config.yaml
num_hidden_layers: 16
hidden_size: 192
num_attention_heads: 3
num_key_value_heads: 3
head_dim: 64
intermediate_size: 512
vocab_size: 8192
hidden_act: "geglu"
norm: "rmsnorm"
norm_place: "pre"
norm_eps: 1e-05
positions: "rope"
rope_theta: 10000.0
rope_fraction: 0.25
qk_norm: false
attn_scale: 0.125
bias: "qkv"
tie_word_embeddings: true
parallel_block: false
init: "uniform"
init_std_qkv: 0.0238
init_std_o: 0.0042
init_std_up: 0.0238
init_std_down: 0.0042
optimizer: "adamw"
learning_rate: 0.00251
lr_mult_qkv: 0.7
lr_mult_up: 0.792
beta1: 0.9
beta2: 0.99
lr_head: 0.00699
max_grad_norm: 0.5
warmup_steps: 362
schedule: "wsd"
decay_fraction: 0.547
decay_shape: "cos"
final_lr_fraction: 0.0
batch_tokens: 32768
max_seq_len: 512
doc_mask: true
train_tokens: 146400000
max_steps: 4468
dataset: "wikipedia_en"
MLP neurons of a small language model. Each row is named by its layer, matrix (gate and up: input weights) and neuron, and shows model dimensions 0-191. Each number is 128 + 24 x the weight over its row's rms, rounded and kept within 0 to 255. Numbers have three digits each. A neuron's up and down rows have the sign that makes its largest values positive.
A block is one neuron, or neurons of one layer that tend to fire together. Before each block is what it responds to, as a language model described it from the Wikipedia text at the highest values.

Description: Math, metres and sports terms
L13.gate29:143136127149131083164147096123140139105087084124128147119153105097144085102160138108088131125158078123138134149098118118117125130180119141087129138109141093122096157149159114109136091118134113145126111094120141159141095098104113131161160122117124115126131125116063119144104143147147130166129119090133129106115105152191103112124131149121137124129122121136087096121164158189121123140139162112081117116126137056099084118132146140073112138140158077099100128134135089139137131133111166106165103145118147115116136141150126103146179134114125099134131117144110165067109148122116120118
L13.up29:133136194101119115127087120173123122074154135134107119158150135094166139094121127173086154152169103112110133144140108147094163083105115119139085127147159124148142135168102076149144124135155133135110144119124130147097133113172111113150128091066136120087068099120130139127121136163142115124177119114136160124094136129140125112124112147127121131131151138138110104132108130111171120130182148138125144116136101139123143136104093136124148142132162091158082118174139140121104137185141126123138118141147082088127089107109103110110157126112133141143145131144085132104085159176106136117

Description: Sport name completions
L8.gate286:114131096125124160124176120127132135112115133095168122095161095120112111156113196150163134132122123063187149172139169117123132090139166112156137155133142155132124089122110129149156121126105121145118135117141095111121124102113143130139156128164159152122121129136132126148122149082124129110107155145151135116160125149126140144106106153156124157110096113164124154110080126176124098124097143124131129132137142115141143161130117192106108160128116062143110150149088154075128129139096113118159109171152148138143185136139133100104135127106087122090102111095125149152151151175159140124
L8.up286:134135102135148143111145048117135115117141113176125117088113124127151138130049121119119173121135163141111150159172157101105088123159133120121097150154163122150123125143131160136144150115155178136147074168120134133144140156148117083159118116112153137165137144148152112096140144150133132116165161154112092089096099165113154158124102150113143120153170102119120137132143165142116158150135140101074143124146149124159136139111119134138082086114112127147157130117109105139134088176106104146166087117170140102127156130145170128140164134110149120142143141091149136120145134147115151132
L8.gate298:120128166136152116099112109139101133128106114091136168124171116137133105105173141144140177165125120103157147180144072103108113160149168090116167094119114095164166073137146135120138166156095143130138114120105118120084137148142117089119122127189095119142126144159121124115108121156126113129070156161126157136129115145082109143127173171113160133101106109121123124149115090128140148139092166125119152087143114111134112135134143128094114125130131083090077106114113118124093145124115116150128139105124129112117143131190159112108108131143115146140092140087107156139109130169104137137
L8.up298:116107136131131121151111117107096159121100152099100143112114122135152148080144106124124142100151146082141126132128126143102131137112151090128163115120159158137131127138118099133162169151137166129094128108100144151129168152147080070091168121126151096143124179149135074115128109170102133173095138124121115129135125191085107118164125141107109119084112088122158136120140082098172116129106128123151148120125146118117149126159126135083155138096120099100090072113147118154108130160119134143104151109135126076111120163118153120118136097134113154112153097137106129116061128148101158122
L8.gate301:132129136171134138136145115128072142110110092112160094111135189133092164103142122130125153141114141134113071147139139147161108155121151067110140139169124119142146094122169142071084151121138085150100130130079138145121159100110169150113143138099130114159169142121127121138116118139139136120137110130112154148100107139206131125067107090079126134116138100119147119131114138133115101120111138125081102134153166119103127109155137138100123104100109128167148128094140092165154142141155137156116113109100117160177109111160156138127156115123120135126105111146103107120134161143099104156
L8.up301:152129135115104118094106084083136173101140081083082121109112136144120149100170145144098118148102130121140125130130147133123173170151115113086117154103067175130104094105125128144104108114112131138148155059100142128128142113109119128112145137127141112134142109128149151108125102078119120182133130164148143125127126130081126133085159161144120115110099148178152153087143147135123133143121101124130147107099135167109102125089140099117132117081149123152089091151148110123066122163122136114099152116139136131108126143121125100164164106086118157126109132110143111152091082153137130124
L8.gate359:132137128159164121110137101111137137126059085147121137131118165143122109104129139097097130136118121141153133153119119114086120104172105145097131166115131096134102135117169137109130165159146176117132150137170119151126167153110161128097106124134120100138172118121085102157109153120139156149141140130132083130135139118132104109138132156096123160128104076135138140104146135150111127135129087108159177108137155139131130083097124092112131097118174146110098105084151099143090115119136094119122119171122160104115130123201165152138115133139125094091132092111123197125138134148146179111
L8.up359:077122120085106162168152135122105147167150156086147161185113112116136192160102122126157114090137154154131122157094130100117142159142123100162117162160112136118116126143110091129143139144109130180186120156143162115117166145131086122094145139121116137143162106095163135172122167120124133167122145137073155135112123135111127136146119132130187156127149127097085167121097108136135145142096127122138163114102138122111100153106121111086146117150185132110141099122124111097113086100137137122131106130149118139120094115114119095115157110146129148152159125135096112099151136126157120158
L8.gate363:134139117125134165138137100075138124117114113091127119101169124173099128120193171137117089129107130099130159131158115073121118167188122125116126120120156164117175152151152121138113188132122147120161096124129123133178134170122121132144113119140133104075125154153063134109103155135114148137117118117121122162100114114097130145131157147106121106102126111153131079124141126075126124089126137165109144126117095149093175113135122144113136128138143130158125147139133122133147100161100111089130136156129148125131085105124148107120128116134102121117185137091160127157088129142202136118
L8.up363:155099147180107128148103135137111113105151130125136093102131171166140128103163115122100136120080125147099110134193124105130129093129083187065156116130124109149164135113101121129158144132120148127129146183130116104103166133119118103124147171138095092165130137120110114126131133176101127125138132134133125155167071166116141096116108145118177132138150125103152155116146117131143114143117126133166132109113122102127155094133108109184128126162154130152095117148148133133144139182110155101111101121092106145154121130145119099085106144145101137145135194119158162127100134159099125106
L8.gate440:132121108123144149110145135097147114132144104074119121115141106123145122121117178104123137159157145139114154132169138128156122119146125157093117188082136097143114126129141157138123145112097131144125114091122104123101136117097113117124126134160116127103117130123121095168102136138117188157169127138168114108115152138113119128131118145109121152118116156177139135136124105145097121143112150112152171080143147089131162170132098152089135165160177144137099160064118152171121114118112110128099099073132081086155120130175102133182144148167128094117110128114142145113163183150145142148
L8.up440:159098118091075142077095118149095153174136086108095141151127081084097173149107141155152154129167122109118190119137139133091116113118156129151146112132138121137157125131124145132106105159092100160102106169113133158071161146140156125162125082140101108131098147121130101103141117128118129117131137102173125102149124126131111136106157136108121167123157133142112106098112066169107144116139126151082118144163142120135153100110130130155121131149147123107147157100159115110141073127101089136139129102103106141141112132149106159158166158126101140141103130161105121098139142121161140149
L8.gate444:139134161104134128150104125102089130078088153142146155135144144110106117108099188183131171144121119153129129144166120123122139118158145137146164115151139138139131135081146132111142094138164149093146125105139146138112105170100154113128124132158126156124138087118138147134123138108142162088148068085144116154139146142101107092115119148164141118132112152084127160122130118117183085066151113098104094142149096139073135104158117135167151108100125091124126121114128135115141116115108123105137148147113124107142173120157128086114149103136140210112109156114162158140107134130147119133
L8.up444:187102128071127096143133094101093132092103151092151160118112142139116125111115171135094127109138108118118108089114107131131136131165132142142153109161145150142106151130159125103167153141153137142121140149130170098090119150119123111114124115132122113105147129085151085133139101131127108138118126127158133164123133156128145103117146123071121136113132156063150138132140125131166101159145121135118113152156154102105148099138087146132138077108154057104132121110143096130126140098113122129139146125160114156185189155149143114129165098142146178148104112143127141128090161075129091139
L8.gate486:127129145113106162124112143103095134142123103124115152110167130099122084107138127128143144119105129140129155111112139115149178141144148154122175129101170119099136179161159116088147127133124107108122143116094145138147157113131169169130165108145130159087153140112139140117116148099132095136122148163185115106138179116135136084156154157148092134105172148224112155121123095154134144135097127162112149090099139078139154129112112103143117149135159130143121122135128092112140143158140138105135140134143142065116112150173129097118138123179152151135120135108165133156138136118153120080
L8.up486:164068147156127117148181112062123148166095105106082184157118125138103115166136145087134131132115114128141142124088134157158130095147123139122119087087131090149112142099111098104143122134119126124054152108150104152155117164165139108145119156161144121129103160145112107106135134165116110134112130125134118130114118154110114158099113116086153150141105170139131141178148136113120134126125075110101144115132121174125111125152174115143142123141114086112117136138175128109104120153116095129114139100170109119134116139156145159171121129181137142104139119149101083135116121155134141161

Description: Time-span nouns
L7.gate232:138142133156097168135170111126151158108125122105115111137140116151129070144168105108106120132134083096140083125129166132117151141077130083092106114080123092116146145106136137158089145144110142092135112117123123145106116127150139131155098134129063107091125133184126051142095160103112133140116121091134150128140123141124112135127173163137151100149119128164142144156126117108144127122112143124125188128160117129146168104107143091128106129123175107150142147119133127159142164119101109131123150132112149124161108169124148115194103145156112156103122164120085153114095109102119140133
L7.up232:158179149137126152122123127120120143154154123098145146113150124151141116099116133091157107138172137056108115109108140161160137168155134114099136129176121143161135115130136138138087153129093142138131166108110145138139150156144167133103152148120134109129101121121137117126130133128118141166136114129139167074138111117131146148157165150166110120147135116168113130144157130140087145133164123117098135125117145129135133137069067085094113122120134093144186162164144160104121136176141131124075116129108159130134104125129124146125110187135145147043143109144127132141111185115113152109
L7.gate263:130140129104163129159100144161142113119095097121110122118091153126109146137135146155156116171134086107132122130119127147182132154104123113081103150113118126090155157148140211114143095114132169132119116132167094177115132113132142127170149130084076085132117113120123127118103147112148149172116096120142148129109128071150135114149132111172160147122132112146085127105159139155155126118102093078147128125136155107141158101099094166131088117142156114127149120131136125088158162184130121134117086140141097120144124116160127070129110104156121111131132116137135139097108151169120141136
L7.up263:125109103111132112142112116126094130107134124122048124120124139135133113122080147134140142150119139123126175136095129128126138121148153127094106120156064139115150165166184126168151108168159123131146074123065107122144117085127138115150140144129144142134120134146120144111130136134098141122139118148102112116096135120102117145095114126091104141129118114128154127113140166122128155107137173107162156142129098095159153105045093124102132148115092147126121154092129147114127165138127109164133151101121114118169125116095154101143111143114072126116055166127113093118080109143150132110
L7.gate330:143134088170084163139156097157166142164143101145138146113159155123144172152149115173146133157163117123105124080120146144153135131091147131148128145156119098128159110141167183152149156174116183113117146129146159115109105130150154127135118113117130088126097126132123086129107146115065107139119137147116127080160145080135119132124144140123123127117104152164117146112153169129147131147133171111078152126131164083138141163118109149133108152154168097106120127146127124126124166165071112098146136164097095153155143147097124156120138146111119133119104129130086128125106165137112138156
L7.up330:151110127128150155123129133102165123132136147141132134124141149137131115134111144145130107115104122103108117128134126147172061137138181062172099078131127168098170168153127148139142139168169113119135122088128160105132136093117131075131103093083113098135124128107088109097129107101146098093122101117075122113155170132097101130092110136143145101088128130122103146139128125132125138166112115129122130158127160138123126130128144161142106107137152145114179113135138091128123151148151133096106165135125087156110111117138118139129118152130180138118097116142101110115114207154169164169
L7.gate332:122168140141112147080140140070114153141123138142149156112139162146146138117147156138121132152142137156133123124109139091100117073144154143109099145095111132115139157093120115122163156131126161163120123100144161180131125159122099112160142097134157161098175182112102157121106153120160117162107132089102095151123125113157128101176114168138118167090141127115095119133184158137120148150104119148127154091153140119140141130122079137133105133151106121147145103102122127146122156107119110127137112133122097099133102118189107119124168158144152131131090119132135159106126175204126122159
L7.up332:146115100129155141114121145104146139150094186122158148127128121116106125174118099156125143093104128131096147119153138101152135109136152128124128197130136116134125122128112179078145134153137123135102141093155136104123102152108115143159151074078119132105104096095148120149138134170122130167133143118134098166106123128140144132140165112134163126088146118115091197139128114090119141197130144141104160090135111135095129108137088088141106118113139122112136126143173094138136120143139111154159137161136114079150116133129126130157113143105123193119109123107080115101072130141132108086
L7.gate370:098144148140115184065149142129133139138096126146111101152139135134106122129143161147130151154148085110124134147126109087147133108131128138131109155171126149117111129154109151140119090128124134130198137092148155153142089113107110121155120100102109171144134108147126093158123137091122123067125133111098125133149100184170120112108118097129122133104119102149101084103120129109150114129133133119114126153152099135120173120105083133159094093097162123122121175116112113131134134108125130103068156143095084111133103121120131101120105166152122194082116163123114148135105139137065136149
L7.up370:116119134128201161137123152104158067117092148098111108127122139086100119127102110149088149126150158153114121151141153139144125113135098169098129118144081140121094087138118134107132170143133146122156106147156139113088094150143103144143131114116141149117113128086120124141129118130118109145118105119114135120140139129124144143123115105127080123160132089110134141079137118117132122138076139110115184129127104158106105129158064134146139127103159164122156073103141134128098203143147106167079129113100140146109100126096121134148163125130181166113119127124150171164133147115093144138
L7.gate449:082106107143135127128081139117089109133145117153124137107147132132112148160119163161107137177168146128131094132122148116134119109105141126120121087100142123096138149135138154113114110154115165134140124118159153129091079106076147113153133126129111140110122113135197151143111125160128162131087130103085140113122127107137119117180182108135145133104139116115104104133169170131150096118153097123151131121152143116142117126106115128130111138081134150148085159161093169088161116111103104174110096127111131080170143111138088120182080126095132131126090107134168131131106117152154090150
L7.up449:169134102103141154142149132154134130091146140119134126141135160093119172113133142133127126099132105094111114099121128090108092167150116119051138135083140143085164146105119131140097097118145134085098127124160142130154141083138119123131118153132166126154136149121175114123130138168127111101127149122075115154127150059097096082153146123190162139126129187134093134112174124143129135126115089073110114123078146114126139170143103122156124127149135138152133099107117149131116106127132095126147149140133121141127137070151121162136118091111126098102125139140129124147117093163130145165
L7.gate467:149124151118147173130102103133147083122155100142111112140130118069135117133137138130122105157166116124117069133090120137148137097131155085119166114153070135128115091121110120149110155146133136131155147129148126116111111154153109176119132110131088123108142148112141174138112139136128127118104151158118134097160093145125116140151131097109120114110192149126133109148148111121098124153113122144163164118097110166137119165125131133150140136143122136119146122109092156106106151117141125140072212121090071152115122113089118136149107144132137051167149139129168090133085141148135098130
L7.up467:130145104138140165156085138130104101143114137149168155138170135100149183136163120127162117157136125146112133162125090117106148071139125161138149120093093167140138140118147141123085130085142152107163129148111179090103094136130161110142117152133121137125105111068162154140119115127100148117184163144144104123130113104106101127163150133146127123151143120137169088123148114141116096126091135155133107103089156106178119178097121136124100075155118115138173173162154118128148152139133133114120138162113095112109116104141130154124136139150120128110088128132134140181091121120155155114
L7.gate471:157172108137141132130077123110123084084135109105140096163142086127132134200147147125158150129157126091128102153127146148124108127131157154081152115157128100117121118111132175155114123185123108088125130116141119132175150094109167148114094143181121138121113096132154138142118102120149130160117148137141142144163137116139121163151170132100130153132160081106132123150116105139110135132120128116146152157126146082130136117181116198111109134125133060110106156133116119102080168172137131077108150144138134119112126126142153086107127127140129158127106128132076137128138123123137144148
L7.up471:172131155150118142139123157116097095123122119133093110105132099149078139146103131110114113129144157083084128124163126146109103104123159097086079082134111108109111167115104136167133171140155111162130094126151156128122136104095123085107128095103178075139114114143124091111137111131141132141139110150121123116144111099120147129139130113097122126134173081122154122163175128102119134134110152102147129148138115118151156116156124142095119111068160139094149144152122161139135159181157122085166111141177116122126119117091150118115124122143143117119100151126054130090117170134129122155

Description: Sport names and word pieces
L7.gate17:137147169152102158099133116108096140122147131132154207090133143114145137108098153104117123109143102109152124111097132117128149078138121179132142108138167179118117127193166116168152126111111124123135125116139124122122133164119105125158075126135119101119123194074117113132094150171150155144119162162159101123142158122101144133171143139163101117139117125109114108130114148138159135145091101118122124076156157135120110122138119132117108091124143107115084086131121093156130091085118118157121144091140144101161122113159140160106149161106138124117166132115152121137158111148149146166
L7.up17:126106143141093138163137133132127176125135113164119122133166117115148122152081131082158137130120093125111158079161132102084149127128119191119109123127115150133176120094166103174149137147149145102140099083125146138104113135122136118161152126091126165128127114134153101113131141148126124136161142140146093112124117165099112160152138164141112152119111126138119113173112125084117137106124132113114128104119092131119146136141121140153130121099120128147077150120132110166134114164136121134137068117131139138153084098223098141118146130151106176163157145129138086130125191156109149099
L7.gate48:140156104159107125129122137101151131156162077092130129126132107108109139140140155139113129106161097159170135167088167099147133106153154168098114102120179107131103139172120145165129097197113158134140133105145146143120122120124153090128124113128102104095162120122128111096116155086125117135132102102067126096114134128136126126094155107087091127139110158163086080148144155169125136130107111145142100093126103116115156170136131131131083123105148080151067143097097116133091141151093139075133118096128127124129135165143134138100121123115125099111150110105131148153128111102146117120
L7.up48:090130112152160147081081162128120124107138110141124134095154111107124121124134103148138137146175101129170139156100153145144111093119130063178138117110142179151132111125115147162156136137124117148139109099144128158099151099183134183113121119106140088117121129102125115133136134112106144147177111130132105090104119176107118142134163131137127120139154125132101130136130115130084109102125127126145164127167131149151156122126086122136084100139091084171104153159066135165109113122172121128106093155133120132125126147143104115095116075107136105134164136147125162160136135133135151192
L7.gate52:155101159155093096135153148167161160140127085092094137085134132128128181147114150111122125109139129133109122157101146133163126106149130121120116137146157142153133126113114165139105113166152115124115141142125119113156131118110165151140110112108094074088154116165132123096118185117094143177133148131063143116093127126110130111142145112123124123130114069166108106097163163113152118141142141114145098140142117115102135113105101158115105120142139109136106093114091149151133124108139165116181139154123109141136160157126120101130083119182114113103148123153147162070105088144081166125
L7.up52:107089121134125118117093026113163127111097127125127106075115104150145125157061113100119131164113145114123134152114130121112138122132134165097131109130131100154116141135143119132144091101158130119132149144143179136112144142114089140129076117117118114121095145111098081159133130147109119150157125108105130158100089155123115139114119131121082123165121156154114090162141119143129077089145167094188118086094129089149144107153123125104122135107134173130122126127136133154140119125114127124183088113109112130116091136095126123130143122175118121154164139119160113177100118138142141155
L7.gate57:147158151127097153148095098135151115158153164132127121075118110121101147174116160163104096105150130160113148098177133088110108126115137151116138128116153108086135141119144097125120143172141152141114112180100120126081114116160116135070183138157112150139166054105128115100126118144124168106110151116130097140104096145145134103126137114146103120135136108121113099157116115121144155122125119105179166103160144139113166125140080109102174110096135069122146129129169157146112153151121114153131146136117108152182093091167144118124149112135152158124125126130145111104118129137120125128
L7.up57:123155145154108166105132149094140125114129101191136124133143111086152141176099180119126132110154139160151149135147152119116123113122161174120134127088163130100105131160132133121128127138106143144112155119162136157127143079124147137118150116124072162160133144130092126133131114089114200082130147155124091082119127142125138130137148144134127139126163115123144108155120104108132147125160146142141163087143152135126128123173101179151103151102116093084183138118115130130141085122153131093100112120121102066160121130144120136134186101112132145151127168140105129170130135128099171126
L7.gate59:148178159111126122095147150083150121077120085077143120140135142110151108174114150102106098142101128122126145122143133115105175138141122135097099149127104115102114120128197124106099097163139098128136135094123091119122119153150164079152096125112045153128148087145133114152095141125138152102099129131108127130102122124057136124108175118158151105131113140069111129148081159124120125157119137093142143118137120123117138154136120125085126138115131157136112120118098123170157121115106105074134141115113130142137164123143129136110097123134118148116129095093135148135158178104129122163
L7.up59:140131095163142125145126135144124090092168123116108156129086168137128103094113166113135128148151143125152138142115140142125164087082121143125155131156160107113120150157120136136129125085120139113078107098122175136087149120152166102148140082102145105138139162121088162187121088141060174126118134123174120119145115123135121111137144127161118133131126098152114136096091110141127108107081119112115139117142135072128122069168141101131134126113130119107145132114134131191141168153129118104115121134168126109154130120073082140142137103163125170121130103155160118098112114096142127137
L7.gate101:155128108136159144120158111136134157132146131106146214137145125135148129133081155129109144174190133116135142136153108111154141177149146138131103096158121086136165147129129124131107117145117146144184154135126134161141116135146159115126113136162128168140195129129115137159118125143135096127114145136122140155142129131105139081094160126121136160181100113169095134066111152126144151150131099157126176107094148135100112072129162114148135114182136117160104155084135131137147124104137116098122137139131123119115137186157128158177094137143150151102120126126130149129145110134129168130
L7.up101:143114106164152133093133107139127099144140165081105097123136141094115055115114119169096118102132083142150116167111095137119122141136120131093145137098121137100164112119122135126139080104157127111149146120095134077146162151117125108091184134145137098141123137131090125127140131139154165142156114141145087169121112122137122112109125129076171189129124108116133103130123087141112114126144140126117139104105090103130144149165080094081119123127140095146102082079156079083118113147135139132112165123115150122142121104151137131125138113095101128159114075137161125125162134151102115111
L7.gate117:165146110147127147128128088108137117144117136121153117122129157123121167141151123114142086162138101111131141132102084089078139070124159143126152128139092119180116152080112117141106097137119158106122150149119101094136134119102130148144148166174142072155147130105116122123093144162118144124143125114111136134111126173155116066158125114142135132116104131164126132117155143117161095139141130098123122116156148105129152150125143088109143142107114126177063109151104145150120122100082110075136149163110134133137119150156140154089116063135139081172108143117133104159125155130163122164
L7.up117:154152162134144109140111125102117138129177126136146131115179137127126139164148125122124147109115120153116189130106130139151159100084149104081157073116153110154102118117104144173108109122097133090129159121161149132142156124134133128147129159093117075134113125107125100081124132104158173096196127178137106111143139126098136171138138124116153107129106115143098138154152132138106130138170131150045141120122140121141152179116127127161129113133103114082131157148126086102108112135130142162126100097106074115122099133114135121141128142112153106106101124113103090123175154146117107118
L7.gate466:155115160139144144146119091103118137117132134175089128139117134099115143203160165169134113146103083103116144125126136082129155087129143112105152140104150064133127112132141094158158172161129095124107129117140104158144119112122128148127124117086109141158174135155113102124125184127114156139120183131099138101157117138091079117142129142122148139105143150137154172134145105144137135151087113066112150105126115103169103119142125089134132098105147114111124107104099142127135138147134131074109132154123156134135137097176118134106108140182169135110147129113147140167111140145115161151
L7.up466:105093165160130139143149130143103133133175126177128127124125152100103167122090143108105132153147136105127168142159134119108105136104152097103138129116112115108145117140117109141134155126141116070078121080161111130141134140096123104102115099142099086114156127142159063122122158144134151115124126136106114115149064170099086163166156120156146144110126096167133125161130113158138105134094097104106169089106132160165126139118084113130102129115149125108132119148112150124108106167099127126103102143171133073125125097180130141117103116153131116134110146130138180084106147140098149131

Description: Relative time-span units
L13.gate183:153194101133157141119131135113056110120093165149116130137185128140086111162109159160167113125106111146124102101152142125089116128136141158128119096130110118155141106139139143147111123160126095091153148130160109133153144090116149121115109125124120187152087102181162133152108128117151145119151098142122149101125138092164081085135130139110133137104120147136152150127158155121144111133116099125127120141151125131140128152129120127142099132172123059161154116127166145096184161150137100102150125120146123096151139123121106086114067136130116138110137143113128133102152127113067159123
L13.up183:160155083154126180156166121124174135149117083121137092108121115133135115131121140145140144171119148113141153113152110092100157133103129121065108152111147105187096126093124145171118166147146114136142141090085137147107118108111120118152165106108152164115142194102136094125122096131076166160138085115123127148126152144164159113139144148126093136136095135102137125113120126144138126131179123115094118121119128107157127068129135122141125120152141132117088131151167102141146153128110126119107125176095100120128090133079105140134129140124097111172116088171156108119135122126125138089